config.yaml
n_layer: 14
d_model: 384
n_head: 3
n_kv_head: 1
head_dim: 128
d_mlp: 1024
vocab_size: 31839
activation: "swiglu"
norm: "rmsnorm"
norm_place: "pre"
norm_eps: 1e-06
positions: "rope"
rope_base: 43600.0
rope_fraction: 1.0
qk_norm: true
attn_scale: 0.0884
bias: "none"
tie_embeddings: false
parallel_block: false
init: "normal"
init_std_qkv: 0.0221
init_std_o: 0.0221
init_std_up: 0.0221
init_std_down: 0.0135
optimizer: "adamw"
lr: 0.000989
beta1: 0.95
beta2: 0.95
weight_decay: 0.051
lr_head: 0.00361
grad_clip: 0.5
warmup_steps: 220
schedule: "cos"
final_lr_fraction: 0.03
batch_tokens: [16384, 32768, 49152]
seq_len: 1024
doc_mask: false
train_tokens: 274100000
steps: 9364
dataset: "wikipedia_en"
MLP neurons of a small language model. Each row is named by its layer, matrix (gate and up: input weights) and neuron, and shows model dimensions 112-239. Each number is 128 + 24 x the weight over its row's rms, rounded and kept within 0 to 255. Numbers have three digits each. A neuron's up and down rows have the sign that makes its largest values positive.
Before each neuron's rows, "fires in" lists the words (lower case) most often at its 100 highest values on Wikipedia text that the model never trained on. A number after a token or word is its count.

fires in: "be" 20, "been" 19, "get" 8, "remained" 8
L4.gate585:142140120148123103114144178084114139167077135107135131170112139092131155104168104111114126105077145136090119129155136128135099125137129141133147139142153161144171174106158170139172136114148154165113137129156080137148111154107162132105103122104093171142162132117164163125117141157122130115167116105111075136118152090094177115163116164086143157068128114136146095150142107149133122137134
L4.up585:126128140114145104139137096112151148159169150134059144163129118132148118120152153117125112087170132124115154176131109153110112118137091132092169114104141115139092108080103096147134154159117094061101129115113142098116098125127118158174145144124132156099157124135137131137135125120142141126092197104156175107143140140151132120117134172123121184106112102097139105106099104118082089114124

fires in: "history" 16, "early" 11, "life" 9, "career" 9, "overview" 6
L9.gate73:095112123152110141127153126131126125124162119110171137104127093111119104110113125154144175137123124124100104116115144130134130135161163130093067152165116109153124121100103147127119132126122106178160096069110129148085097135115106104133161106082187159087147130140150122144103154129161157065111103119111122127122120138108160091127190139111124135156128126091144109088123110137144129133112
L9.up73:133115102147120136090123153127128146132083078115097139141125157170082157134139123133124135147128141157136097148119119145126166114168109089114170118176115134134098118140108088159162121158119109132141159131150169165132066142084082142176124113095136131094132093088150133107127134147183137154144160123118110148142134146155129137118141150120150155165100123095118135091094092110120182162143

fires in: "original" 15, "century" 11, "old" 9, "early" 8, "older" 5, "previous" 5
L6.gate902:161110171097127147184128121139145116125110137085131153145134139140156141119119101139120192119114076143082108102115102168099136136133187114140077112145123126128148098098109114103108148173104095084105093126129123143129177113086110139148175106128160145143117156121107112115105154148137131166152164171106118098137097157170151118133122138137163129153127128092148170128104136071145118088142
L6.up902:175141149135105101147142127147117109142137136076111111140147163157141124132128138152145113101108112126135127120092097158070095190147177105085115124073092131141135147107112161133097074115128104114120092136139104120097157141147097180179177116152162099111132144107128083142100148124126156141182108162152105138150123171150130131162150127127120126155156109092142136099149122098160134084140

fires in: "between" 42, "both" 29, "all" 20, "either" 6
L4.gate672:116112161108092086120121121119139108114126128093104120129132134146159130201126149082129126160093104108101128116156092122160138121133097122102128117127141149109129127074080151156130123111135114132102132092108146047112140148138114106108120136153138132070106130096106103126170122052119127109096127115167142149114113149180096114158137142131094106153100086118124079077139098117100156147093
L4.up672:109110152129100132095158154152143109129146105149096118149135174126167138165147130130154133163121099124115148101150099137130136118132121141163094126162147117099159117103107184163144107124140146212121174115134119079128140151101150102105120140141143128107134138111131103121136109102111118113092128112181129119119125125155091103141136141147069096153121130145118041136128131100082126160134

fires in: "to" 88
L11.gate908:108120120141125103137109109113077143136052169153111152131137131109180111153119124095186140093159121123140117125124101104148181107098129119120113069088124135115136106097129119153123133133111141127127132119124130138132128166118193119129140109122179147046115196118149112119121095134051126088130158100132168139112082113121137114123141185193133132119128110134092137095139109163123143097119
L11.up908:122135107116124104146135139080137096114090099149136114111158101120125144138135089121155108131130127139132136133131149152118060109146138098150155165147131140135166156136118097132110104150153154161131138160092158146101141171098136049138123139105148106167131151106107141157155137136128131116116105139091118153152126116121189129146097163146129156103137126137136163127095133113148159164116

fires in: "in" 27, "was" 12, "is" 12, "within" 6
L9.gate555:154148130130134154102128131120153130148110149118125131115101073153130127121121115103188142106115117095112135162132085157082106121112147130111124145129115078156136140103141120106133140152118092132156146118104085124130117134124165093155160137087163121123115105138141115090134142107178172068132148154164132153116147144130108127115142116146129124175134103135147149150154123101096158135116
L9.up555:135132142107111152066147120118152119163158119153169080161091159138134135102116105125132124108113170124130110119150134155129161103064162133127126124103133123110144165118091129140150088132177090162126093109101134150123152149107130138141146143103121137149116091141136103177118100116126121104122137120158171132142113154122088097104163117141120087104161128146143158098133142139123142107151

fires in: "al" 47, "assad" 4, "alarm" 4
L6.gate275:122133121130140153140093128140093125113148096130128123140159123115138119115177139107144071149063082140120126165123134126111129123130138155127139154143110102153102135142115120108130116130143159127155105098126137126128109128158124114110121149120162089133113141105172140150132134096126108105090095159131114122122127129146186131105159145121120131124185115157122126079097122135131152142135
L6.up275:157159137137150150147100118175112125084121161125143063113143116173156135139107131090149096117110113165096116160120120153130078158152122109124129162096112097187132120110105145121097121084151163094149128116148115101087176103176131128134126128132148135141150164131125102143158137114135115097115152160163108129103119150120125111137143105146124105144127113169107164086101113154118149089120

fires in: "in" 23, "to" 14, "took" 8, "into" 5, "turned" 5, "take" 5
L10.gate69:097129147086126141172160130141092089125151113144095147132168131107152124170169176099138177111166122135113096081146150120114110147102128152146125115158105155110086134118135163142126118159124130139112102141145126105116164132133154103127129145109092189148080119117116156165101145144141136163095093107144108119136092094119122156107121116112109169144099119096153114151112124155099117168119
L10.up69:117110134117083210110075129126131130107093156136153103139115159140117121118136140130105112140143109119111121139110129116162119129130118091151157119135135116134124135149147165148132108144086123192104150115109107128154141138110172126105126115140156130112120111154132086178160135107136138124122107090104095141103132118150141139164155126168144134170173124097166146117141131115084156089143

fires in: "took" 15, "take" 11, "taking" 8, "notes" 8, "taken" 7, "cross" 7
L4.gate285:125129168090134121117168104102151126132106088118089086137090136067130128148179107163099136125111138156123128145104118157158131178149128133120132125131134136091139157125137116134125124101116086156108102127154110078111121153135112147140116192135092116090138118160153161108159112144158111136137086109137067120150127105151173152106112120148133181128121148126181112134111124097128107142136
L4.up285:115141110082096156162103140089101083112122136101079114128094098094139117114152108094114128107137136170094105167141086139172132162097123089122130131128117160095154133119133129134142121099120108141078125074154095105106150125160142140114131132152118139109143162150113112090123125158123134123147089124163157142114145140118119161111144131110131141133105116149140128103104117132116150129112

fires in: "she" 84, "he" 9, "healy" 4
L3.gate448:116118095128097121124141144096156112160126105122116120161122124133123121100143119099109146117130105110112110139155125158121110181130146127125122105157075145136142150108138127123110124098099110114121129155095127154126142160138093119146148128125108123100118110112127164084126115119165135142105168135169118131103124156101140144112121089120169136142142148143119134146100144144060098107127
L3.up448:106125149112073127127152140106163127150110133165099114134155127130114139099145122126127121156109140115143102094124127152128145190164110155125133103122140152180130132077148094133102122111118103126108146118093090147084150141149090117134148128133153115094140168181148129092133117140154110150100136143140102135073093138098142134111159118148148149139127139126103151083117132159083133105107

fires in: "a" 36, "first" 6, "an" 5, "two" 4
L10.gate229:145127185164124131154149149122129121129151108141120131161193127156183108077093108160137107120160145095151128136123159130125103087134104108081121138136106103132120169114118154147142105124118149142128095114163137151139122167118135138111124190091142092120125122137089124173117165092106154107151140159122146145131134109176148107114179131166101144136115110108105114124100116170138180118100
L10.up229:131143139109097141146139066132164168179156114164128104139123100104134069161139131121144109169128117059142120116149131114145139141085108102122118139127142105097167135127142109155124116142177128124110097144145112124169157117162148115107162075128130139155127152110068160120205134099161083147125169131062113106144101146099146147115117154137171113127193114110161157121123104101110137132122

fires in: "was" 24, "isbn" 8, "is" 7, "also" 6, "now" 5
L9.gate777:138149124112162162163098133137105129122127100160108136151140143137127111142134117111150162127117182131116120141145141106153126148133110118122137122111093135103133129141106119142142125102177105105163130119155122140169135140148100135101206108159115145170167138121110142133134152097148104132085114140130112159132148126182134155098137138109124140147146105127108173153144113140164142144117
L9.up777:153128118129141120126123125122077113107100158171104120103117150159108189113130121113104126121140166111114129136126105102112122136113151089128138162117117153091092113141090114120103123113108089097123156140131098057118111112097107153092135144121124149132158143121137117128157154183143163170161130140110121118131134118138106186172135146111147126118147144141126091109149168144128129143133

fires in: "history" 18, "to" 15, "early" 12, "life" 9, "year" 9, "career" 5
L8.gate108:164142167158102137124126105107103118111098136140143132118106119142163140125136102104143131142149121146091151091166109107121112131156143138120139116122160146152151128117155124184167152178111059139140103152155102111122140148110120092154108122096124155095150105127119123151115152111109119141125076157138160114140104139111160120112131120163128117156177132142111109097089114081166130097104
L8.up108:133156163132075124095090140128115120116123139117158158153152167133139142108133111117149105163144127105069088103085136140073137110158084106140123138097156092123099126089119148145092146153054141136152173147140136181098171117149149080146119137108117119101120152124092141110121141136090078151132088120127126120115099139142111129097123134123124108144135120121140130096115130121117121110084

fires in: "a" 52, "was" 12, "the" 10, "an" 7, "second" 4
L9.gate895:173136148145125118129122153099112107153131127144133121105148122098115101105109178118150125138140132131150124121116191097142073110137137099141116106136123132139124158123093178157146101132080141083125121123146186155127130085139136137117137120139131156119150139115125116166129155106148108131149140118091131143091163115153140141088163104146166133129139110126103128126083117167134124136127
L9.up895:130180162121146116160123153154090138145109084109131161129160157174188179116115134106128149161106132122159107127118119141136128116134168147131117137133151118133122117121129167106133129135137134163080102137109128104123137155099134131173152079149109153159157173148116129131136135145137144133091140090128148076100097134156130161152133139119144135147118127084063153122086149156091114140135

fires in: "early" 32, "late" 16, "old" 10, "later" 5, "older" 5
L3.gate668:162140146107130119137107114079170153147104159145145105124157162158120078105123134134116096125123108160136132090148117173116137132065174156144109134156083169135102144109073112082130119159117126124148132134170146134131120125099131175128125108151110121102116159138133139141081135090121108126140138149141132122131129118187121130082104117122123110137103120112128125109130112113148116091103
L3.up668:075092084146098114139112103135126107102187126126131139126113132105086103164108098121133102111097141141155157124111131119092148123085133137156127141119118168127135140104095125118087098142147103120144128114166127118138095129104137161162140126120098137103102137157097109078103142141109162161108103127142102171126144154145110136127137091144140146140193149106115126100117144145155129091143

fires in: "his" 31, "her" 13, "men" 13, "chain" 6, "medal" 5, "win" 5
L3.gate547:119137136169143134139129149144142114103109131164142100124109084160106132109092168111146127110116099089105120076137113113142129129119120132129089187137132132149107145113133136116096056111163137107128159097127115164126145114099129107134166118145126141094133115119107127095132143127091132135116132137134137161174171120120124152127098121175165136127146141140166139131131135148112178149135
L3.up547:129113109130157121134133180118147122109156099176150109185152111114128152121118134133170114098135116093127119100166140099104139117115121137129106154095145122127138150038169134153111099160099160156115159102129121116171127071135156130160155141151135160111162103112120131089138120143069105110121106107147138204109170102115100119165105106170115155163134142132129169100145133139113150122110

fires in: "was" 11, "a" 11, "s" 9, "first" 7, "his" 7, "is" 6
L10.gate59:081164112141132135111088146098110103128182143068128118131105092157150120124120112148157168107157133158156133170165134111130087060114071121089115134159111127129156130151130123154146131152143137111153120167140124145111139125133127111123137114145108095114094113114122114092112144113137139117130135136092130113153141126145167121089204152147139128133114106119127110086130124101164138102106
L10.up59:169139179113102145091149168121117117104099132112159124123136151145165143075122117135140121137122165093133170146141151168113131166121116102104120143088125137157124125100121110130168112154118076135100129090136088106101154138086128105166115102108093118161122128116139123139110126070111100108082106124128129148133100098160136082143157149090072154091101129095115145125102134147108128131123

fires in: "and" 91
L9.gate627:157163159113121138149155079164162096105112142118098107137124121077152145112136150143109145113125104095117099154140160099104110133104121137105122130097111158161166103100149090102119084100123110116140081148128136116140139160163119177122136115141083147125130070178140164137112154148115113152059147102095099194120172114150117136098169056143132089102123111120090091130129098138117159129113
L9.up627:156147084165125132171108082123132127129090131157137117139128152102133173119116133138092176157140113129131101136064170147113111124128156161147151120108096121132113088103191122117115110114139113124095145158110136129116086095158108194141161121163117139152109118175109121108162177087114122115078157076130115168127142136122150141131091083126153062132127148176104134114121130151118104129144

fires in: "on" 69, "round" 4
L3.gate316:130157137108092077104069135101148122075126161123145135115113125100119138155113117104152113149098128136154157121095181151089145099127094121135134135135113132134138101150120149104128148111115096149151104092169120143147098131157137161133140140164107121145113130134172110131159154120157063150128152124109154145118098109141124157118146094144144090097143135144151140133130117109134154089136
L3.up316:145138112113144086132052141117139160089084111132109163158107120136102134113151147092177131138113149134169114107120184155124140104102119126105092125070138159118125128129106135107115135096119107089128097134142110114124136160159152142132183111135128170163107109144138113122156129135147086126125131144053129150126097123133112144125162121166152129105130120152165133139119110131140092112114

fires in: "to" 25, "and" 23, "as" 12, "from" 7, "in" 4
L10.gate470:124130136120100120174115160103138126137104116165120110138146084144138086146122155133150123105173164090147096076091120135124133148140129157128115132094110101146099137091089122163107133131141136137085135171115124140132156129142168144122122133153137140145066126042129144150155106109105131111165105097113128139098101136099110090136115126178121114066130114120116116145098114126139129089114
L10.up470:133158126129108117111130095136126135136161108114112160117118083086139089150138108157144084147161108134153121151104155126150149104155118139132139154101103116074147112134151131123107145171111140146142095136080126162131103126206125131169143138136098103138099108151089160123137156095136092199084137120151136108132120105141140135093162090088081139127141115161160106144139118119135206164117

fires in: "of" 25, "and" 10, "first" 8, "years" 7, "time" 7, "months" 5
L9.gate346:116082126137150130155129110166112069131119172156122090096129127151148147168112132160161164163122144128114137117075127129096115122112150125136174163104117127159080102084152105109134119106126110129129167119136149069113110108121120123102134122106149191101114139148129095164159135146098116125122122110157125131094146142140118111132130129162124130122143110146157094136131131125103151093103
L9.up346:117122150109106128149088140167140123102149117165124118115134143116179179144125098165135082122117154135141148124114148081118129098101122127128090131117138134136127128135131119173149128137136120168132064103109138120131145107163131141109149126097098074159118202096130170112078133147110160136100131154129111133128116127163160175066131119150116090123118102139109139135124119113126081137119

fires in: "which" 28, "who" 22, "after" 14, "along" 8
L8.gate983:137122109117130163130114133151121168113103134130111100179132134129129147162120126126119124151158141106099090132127102100162144124157138163125100131121096157091156109143157130117124092135100143121157155167100104169114104164128114159129131160111108136119126130106097127110125100114084111137135124100119133152167124163077130112147141109159102147120133149135137148110074124107093186106135
L8.up983:165110146081119128124131099170095134178109144084133119126175146118132127116123158127099140173118117165146117136106145104132133118124109159103140099138151123160136133137119111119130102126091080157177160066102128125146140146131130141113108164134125148110118116103104147161121123087113137145137182113122112147102156136099106092125122142096135136149136134150091080099093102131111133123134

fires in: "on" 26, "released" 9, "born" 7, "support" 6, "hosted" 4
L4.gate187:147122118150119114149113117132101127096108116149162129178138139132128132096100066117134103120096106105104124134112161160129147117154100127154118113106121156129138155099116112136085110158090121141130133112124149151156109086111124101139150153147126079117112109106146145163114128127114130122116103120133166159116121157128113135135141140163115143109137119154133123126155120132129147092133
L4.up187:158120141140128120158153103155107133117084124159096121175116099184127126076159109111171121098117095125115097082110175152122134150160114095104118090130153130115129124093135106132112124147095107152125107125131099135136091142092135094109125120147165105166123113145161113115120144119143087134138119165130122110100087150147128112153149133138123151132174096156166108109118073170120118139107

fires in: "it" 53, "which" 24, "who" 15
L11.gate761:124088119096142173155117151124088140166104100156107124155126119160135149115204153089101117127102134130089152110137114112124131116100143133131122105143112123135094185086160134135172114074147112097061163113134130137145120149143114113138132116140169140151123160105103122111178181114131097104117154071135173128058133137119123138114124165149121160154130127161082162134118146146133128107107
L11.up761:137140109146140060172202097105140071110107125176102150122079106126125111135148150118148115104125118119083132130129141109122131110154126166130142168115146114123080130125146095105124105143096143132140135143134137103159136149154184131147092136123166123144138155125113138154070171183123133165142131120130093154147066133099128086126094130114149155129114142165098086080074149126133124113142

fires in: "she" 19, "support" 18, "co" 11, "production" 6, "he" 6, "expansion" 4
L3.gate739:105110126148134084113131101162139093177106127147122157121164137143155114107139149087122147151161113199162111120135120116090138158115133153134115141136133111160117128113141158138139104134120133136148111109105126137158157136089165168148107109119142105135156116114113141109078117171149151109120166112136111107103124128071128128129136137076122183142117105108146101140135094155131111110107
L3.up739:105135144151108120091118169166144141115138142142118130096130151126140145109097138091166137127144103116155158109099119132103126174095097081126143118116125109150190146141134094186149100066147111125109129151126124144100126119169083120137134152148113153092125141137098170109097158106168111112125104129136131120150126141152125117190107137104126106109124133112112134138106130130078139109126

fires in: "in" 54, "built" 5
L6.gate117:118147112136137095143095158149128073112155130146094122119181134135100126103162122087133147143118116175111121117156131130131104105106141148118107097106081106111146167139146129177144156159125123116142104117160163121130153142130114127103118124116105086187106113143129152161123129123099140125103154117098130159141110147148203117080125131116155110157113114143092138142102120144144103104115
L6.up117:132135081133090132093057100119128137149122150104125131112153144090097126151151072149107135096111150153124138131159131109158126157161089123145144126113131127107102092178129086135141139135116148084123126110126126122130110120114130137120153098100151135201095141110138110134133122179142124103132098106143139116143111076124139148133141088126136179184134125161133143160148134116151111090128

fires in: "along" 26, "big" 18, "hit" 4, "black" 4, "on" 4
L4.gate208:150169139121143093132099095135159128125075164122122163139069126157121151116138099086111124129108115142158149111098137147097114139133105131138122105140137146089134162119144146118155137164110108146165114175124118069121114114131134128155148114101079119121111107156151125085134147152122104152140150154130150154171098136120141138147136101130119116084101133134162119147133132082143134195136
L4.up208:144129120100124120123126101139119125143120144107142149129105143113136160136142127104111118102175121136157127119097141154148162126108094110090128090145108127098106159166135174075134166097166120110119145127124121083135098126133146144140140130105136115111099088160149155061084169115102113113100128188120160135141161134086112133123117124170161124082132110124104120151115110101161179129107

fires in: "and" 89
L9.gate721:138140107173133111144118120143127085150079096156072121113166095121149118122118117118142155122114125136110100126113146167124105088122124161144154102109110108123148082129167116137108128102126118108128116185108124066143154115182147113135118135094102141133088125137094131120144137127087094120094129138129128179070138108120150118139158119165148074131095107117102124135114087134115133100116
L9.up721:162146126122093143162120097109128116112166086109117113205109179112163125124098121155148147101131140132144111128104137098122161142084100166120137124104117129157145132162138117131132108110152137104139111133139102140092147129168173135120126141140100100151102098134108131140106141129132138159123160133091148147149160142102116153157143089118114140142120122129108104107069119138196160076138

fires in: "to" 45, "and" 9, "helped" 7, "the" 7, "her" 4, "helps" 4
L10.gate162:127115119136116118128145158147162072122106154114132119134179126118154099124162127126132168110148107121131128091135154123167113124121165110141111114138079138133108078128148123114153135168170129175122078142143105176134171109170149116142168125118096153120082121105160139126111132148115125156140151096120124146132120144070156129096149132145130089159111120094124172118118139140113151149109
L10.up162:122125145139125146110083099130123119092125146109119070149115125095146103171114151103132135115149133144146150090116115124112097117130104142131118149107124125128090128143164131114136147155163151123148102146121090136180092128091148143135116125149103142166119117118132109140125105102120146152094141069136138146102127107108144125127133165162135112128118148165128183126122130149152171144145

fires in: "however" 32, "as" 15, "and" 13, "but" 5, "therefore" 4
L9.gate93:161146106134141112118119086101103171135128144151098139162152124114143072130087132120166145162089111131122122132149110099107138087171143139103144094101136153121141085103129100120185096177119159160158134125123128143116178160151136140170115113125099099068091107151091153117142132148146156113118122093141159133140124145086113083149128085086162176183106107133137164124088107166118172105099
L9.up93:109109150102117115141122123067144109136148177111145121121160128145138101154127081128136125137081139142147163149107090147091131128107140081114153127109125149128109096131070132120160123142175128139111127139122131107098148116131137168134126147099117139086073132163126113158160182125171131147135117133092103155111133132104102149127145098113090118118136122119147171142130141174077137111133

fires in: "be" 20, "was" 16, "the" 16, "is" 13, "been" 9, "as" 6
L9.gate837:129113135135116131147134089130066158125101113153099133165160126126101108089116155141118122125130113138166132119147120133124144099111101109090112113126116125123160124203143084118104125117119138114132137164106084148159148152157133104150130138144138152123129125127108139125128072167111157124118156172112155124131124152130177149177174116111125142133116146176131101120143118131137171115115
L9.up837:071153119127084111148126142131100112134102132155101126110171126167134134133155138132081130123099093155091098134129158115144134145074120110090137149143122184139129154120153110139107117128155158139106094109110131086094108135131133092108122095102161174117117093142117145105127146113135104118117151163162160109124147126153104178129107177159078100125095097148132128099133133132193081123109

fires in: "was" 19, "did" 10, "do" 8, "is" 6, "hold" 4, "as" 4
L8.gate235:129142154139173091113149129100135123113156147092113128112112093138161116102111098085143091132137105117099108124125096178125129115104102151126143126128124169094140135123127115161122083121147103127161127093100122115102112130128146182162159108121119102096129138152114132115158132104153102115150136123105136146081133152140149104124136111107135140110101098089130152105101140148062155135096
L8.up235:120130117136106134179107128154120131133125094161139130149087138110123142127141101136119093095113142130122089133163114138152124115078127143136132121165141097095141132134144079121147124128162096112125119116162124112101139119153144121131107105110114085120134111141137134100114129109139101135122140159104152123110124100098192139113142156121127152081161130132081141187145133103168134121103

fires in: "be" 45, "also" 8, "to" 4, "is" 4
L10.gate589:108132160116142145135095151086131086159116160169101140141120165148162095161148115143094111100131142107104116118153092153150144072137105114111129115125133176147123076136143143165173127153149106099145154125118124147117126166115185121132147125141130178110116145111140124069142172123088171116047169114129112164108090135106139132130145168141088126118127109143136109151166101119122190125102
L10.up589:143113123075135109078135170133136122150126125141103151107127133097095126105154114137127131160123138178122100072116171165147080086139079110135149125156118157151127136099118136139125154153134117106118182130138115119131109192141119144161117173112109099122159150138091123094137113089118106108117127161151124162117082151158152142144124117101118148097118125125126143118149128118133148142130

fires in: "high" 40, "lower" 7, "middle" 7, "highest" 7, "less" 6, "upper" 5
L4.gate143:139115160140128143124133113098155136101145178168144129174121107139135141111109101138132135118181156136094178142138157150089137145142098145096158123125109181136125100132098115132135160099107088084127104131135119141119140134098130095165081126118117134117130123083101125128128128173119136208134105104118145120085146077097087098119144151094128123128114117148100181101128117130153119168129
L4.up143:164069142171165099136152177105171160107129127136092125131148148104150121134118095084158158200138151141098145134103096134164149118113108105155157129144101148125137119123154161148121132102094139148119127119134112110137143157154139099150120132126170076178141113146077114164165147106129146146136148140165141116143098132125119125152113113117133112178136123172077131112136134112163111139119

fires in: "country" 17, "international" 13, "gave" 7, "republic" 5, "this" 4, "regional" 4
L4.gate492:111104151132155130161145110176145166150104064143153114156161142153116140103192173108147092143154144089127130090130125115113100127157102158082119158133118089112128138120119130126141147124144126131117155176128133140139134162101126148143143108140129129082113127104156136131096106131141143136143156090146132125094150129156160146100096120074111157154106092175141162158161110067127141092097
L4.up492:122176163173185140136121143125130140155113120161166110162149142142122152088138087135144146072124132119123136097138120060195094099083043150105133120100124087132148122089166150153119128164103142059144124131149128155099158128128183125141103128138126121127105140125097181139082109146142119144127121108153113112174134157134163123124127100148128138138149135156134112114106137150119123150126

fires in: "census" 13, "election" 13, "table" 7, "half" 7, "senate" 5, "congress" 5
L4.gate365:146098105124109135147086127115163156127127135134166109117121149109097111157149127108115180121113142129171126123149135135129132148099085149122100087093094107106141154132118134150108156183170074123157131128144122129143121124113140139103091147137112130123136142164128134163134159116126145096135174061170106125100128111156146149122131097097142125113029130141123112121112122112142179173126
L4.up365:102120136100129144167121123135126131167085142111138146140116136091121146151143175122109134155110071180124119078100139124134116150098119142143131128112137159095101156140127127118140122142164138112154141136103132062147130140131129122121163151160129139154114117132154156097096156130141105119154099110151109118117094098077107117118096136101141110147114121159070158135105116097115137158117

fires in: "it" 48, "they" 41
L8.gate394:142100087122141105091125152162117110177116126120129165133131141165129122112136115130145110087112115185098112135118135089150119172120140153127152147138178114124069133118091164150165137148164106143085140110108127188112118159131096088166119076144155095158118129080150126136103146133102078112141124131194119123114089150138151129102117113123145138145095141114121188087126120095094127130148
L8.up394:148129121150164117125147064110149102083105087166093152090110100111097114121140124146121150125118118098132144108077129169096108078153138096107128084108153167115138128107131091143110114159099107101121109146102140137091111134157123146123161179135116116120150109168104107134165095141105122094106135148149142123153137127142069100133125079052147138093102115136130139101126132113119128136128

fires in: "a" 40, "year" 8, "an" 5, "to" 4, "was" 4
L10.gate273:098112164171127153117121139112123120128094116116104107157149120071139116133151084168144140135132142182132168120156133109137134061157140165128113131094083129147163149143152204121115115137085173130155130106124136110122182133100106098136140156137121142174116109089112146148100144152124099129125131092114100132154137119113127146144169103127129146178093097151094137128120128132152116122112
L10.up273:132122133098145114139128135112130122120124106111099124137137119117131120150166120153135101136123107149144172105116156103151151111135134098113108114120120093123127184164140147107137127131123122129128128138122107122132125118111127154163131115125131075145138097117093120146140116113141118145168164096102127142069155177110110130109122104097150119180150140107124161139127131098115119144135

fires in: "to" 28, "and" 17, "as" 11, "place" 10, "in" 5
L8.gate518:100187146157168122109171092095121085132126144150123149127146159111130122106138094088147114087163142087114150119137129129121114113158145161102137135128148143097092119108148146132157084175108110154148122118122117149129114095134130080127091081132124123146106152148116078122166129118091151108128152143137096107136092152096150143138111070184151091164109122117130136106124132132119151177123
L8.up518:148105146111122106119107122124172110154124099137174071140144123082146138120127128144131131106060129123123105087116130109119162094124127112131152120156145160117093085155119138108138075188108132121168133114125111095146141088110123121106105130141176132055145098134080122172118105107127151141109128135152150150142152133115098129121108115099108111123110142148143136107117143140117156125144

fires in: "in" 18, "2016" 12, "2018" 10, "2017" 9, "2015" 7
L6.gate563:123147179172084133153123104116114116136148087136117074100226122140126068116104125149107128122104102128143107106203130123099116101141096139079135137090131104131165124122138104150138097121157147124136143158105127102108144139155136147099141088089128148140088148106134162104158134127129127115098095132076107135085104136142175156097128120130133113175066078118152122119108084132134137106114
L6.up563:116109134149078151097095111128151099116148145144127097131104164095146099121066106134109142161106129100108111114104101123125130137132134098136166129138088110105142081096127079156107150140145135110147120059087154111128094127105103119141145119172126141140162133114129127140156060148126099139110110122158098148136100127094090083123142123125139081143122138130126131107112134123112135147142

fires in: "is" 16, "was" 13, "been" 10, "him" 9, "the" 9, "are" 8
L9.gate267:099110165134134114164185127106159098138108110133102154116171084141189162090178126092119147109106139121119129128141114133133116091124121159068118127157112111107169109098110078143176071099125118120139135124112162135145149170165130140134180112104120141109172100137121181122135124113128135146076107137120082124128170117125130177076153122122094142172083121159095137148124123159101139149114
L9.up267:107133135153140117166147155115107131156141142138126143120145135140151142121173173131138148129120150148154114130139112140178105115101134163125141150147147111161124193148152090153135080114154105132149190130084141109143126137122103121109121125126154086127155178153143139146125104102162113081139155123138131158146159127124113189123096170118140137160096114149070117153109142158119126176106

fires in: "a" 40, "two" 32, "three" 6, "aops" 4, "one" 4
L4.gate196:126114141153153095168100095144114114114150133117064143118184113136170141094116113159146138157148143132154154134145108160122141174121151140116137111075097127116157108109108165118175112091158102149106114142147135086129121129182114113162158104150104162145124151121106116121121112096145096114135137091110112074067124127130155109175122099099144075130094122110157144088137116191090174129103
L4.up196:114136118132147146105131108141113164122108107130114131143142097117078131137076150083135117151052113129143129128146153085145111118128122111089167139136104128173120178134170137099173140185092138155110108146130130121140115143111162130092138124149128119159143139100138179142115137092150132114138131166106118147101119084128116103102106139124151106123120122130130163147119129140169143139142

fires in: "mother" 14, "woman" 12, "ship" 9, "baby" 8, "self" 8, "child" 7
L3.gate723:145099158094130095122162149112146109125109122166124147138135181143105142110145071094108113114059123154109132169133096089151147142201102138137154117133107131162132150110138139141114163093132101148102109122091101153124150095172129116139131145143153118135114129126161146105171092133073137142121112124142120147129138102139107144100150130132070124133139131117122138122083105149174131109129
L3.up723:144090115113131096123145081092126121111107112119134150114115120125097127122109135109112118117079143118113186147137097124163115134147128140128133135111144144136119135108158076138143126099152118111087105141106082149119142104183151137123120140147085104127124121122136135107164089114095125157084123119125111152092106126133120168099129115100076126127119129122129159126082118155140132151116

fires in: "he" 16, "to" 14, "they" 13, "has" 7
L9.gate604:098126161119119124117170112115120141143078149101137170095102098121092101109112138145166095099076130143128132118163116120127061112116127132115126078162100137135154138131130098181175088131135118172118154148135112142134145174106090106148134136127138099114117104140173149124130137095131087121120098126107109138164114147100172119148101109135164140132118127140118123087146117115104126107089
L9.up604:140143157118138151161161094148098112140146126128106140143134106106147100122185089101132133134156129150115086144139135150139123124137129162140129118101164101130131129172120128133105140098133147118144134118127148116121118135158122155134153140110119148098113104124129150126171157134157139122113102115137128148150140097158155154124153107088085141113141096136108132127138114151142126121133

fires in: "al" 26, "age" 18, "1957" 11, "1950" 7, "census" 7, "alarm" 4
L4.gate444:099154117106122131152102150141161141096148124133090129097127121145086145105147110108121110144105136106143074112126121143135118134134110100114137164099092112166120132120131144130124127090100124104143091105069105168113146124131122106145189171138110123123136132083121116158146151109119132117168109150147092151139103112113168088128112103101123135140090103153137158111150099120112135126097
L4.up444:145129166100145097105104128118108107125134161136141085166153099138119150157156182147116129120120118112121104134122174147113088149141120102135103152148122137107153106121055143103122110099136174100133096138183133136080128092108145162156059099078145097149149129109155096076086086120139125138162159088131120146175098111134129134143116095132172098134122126155175123086100146124159150134138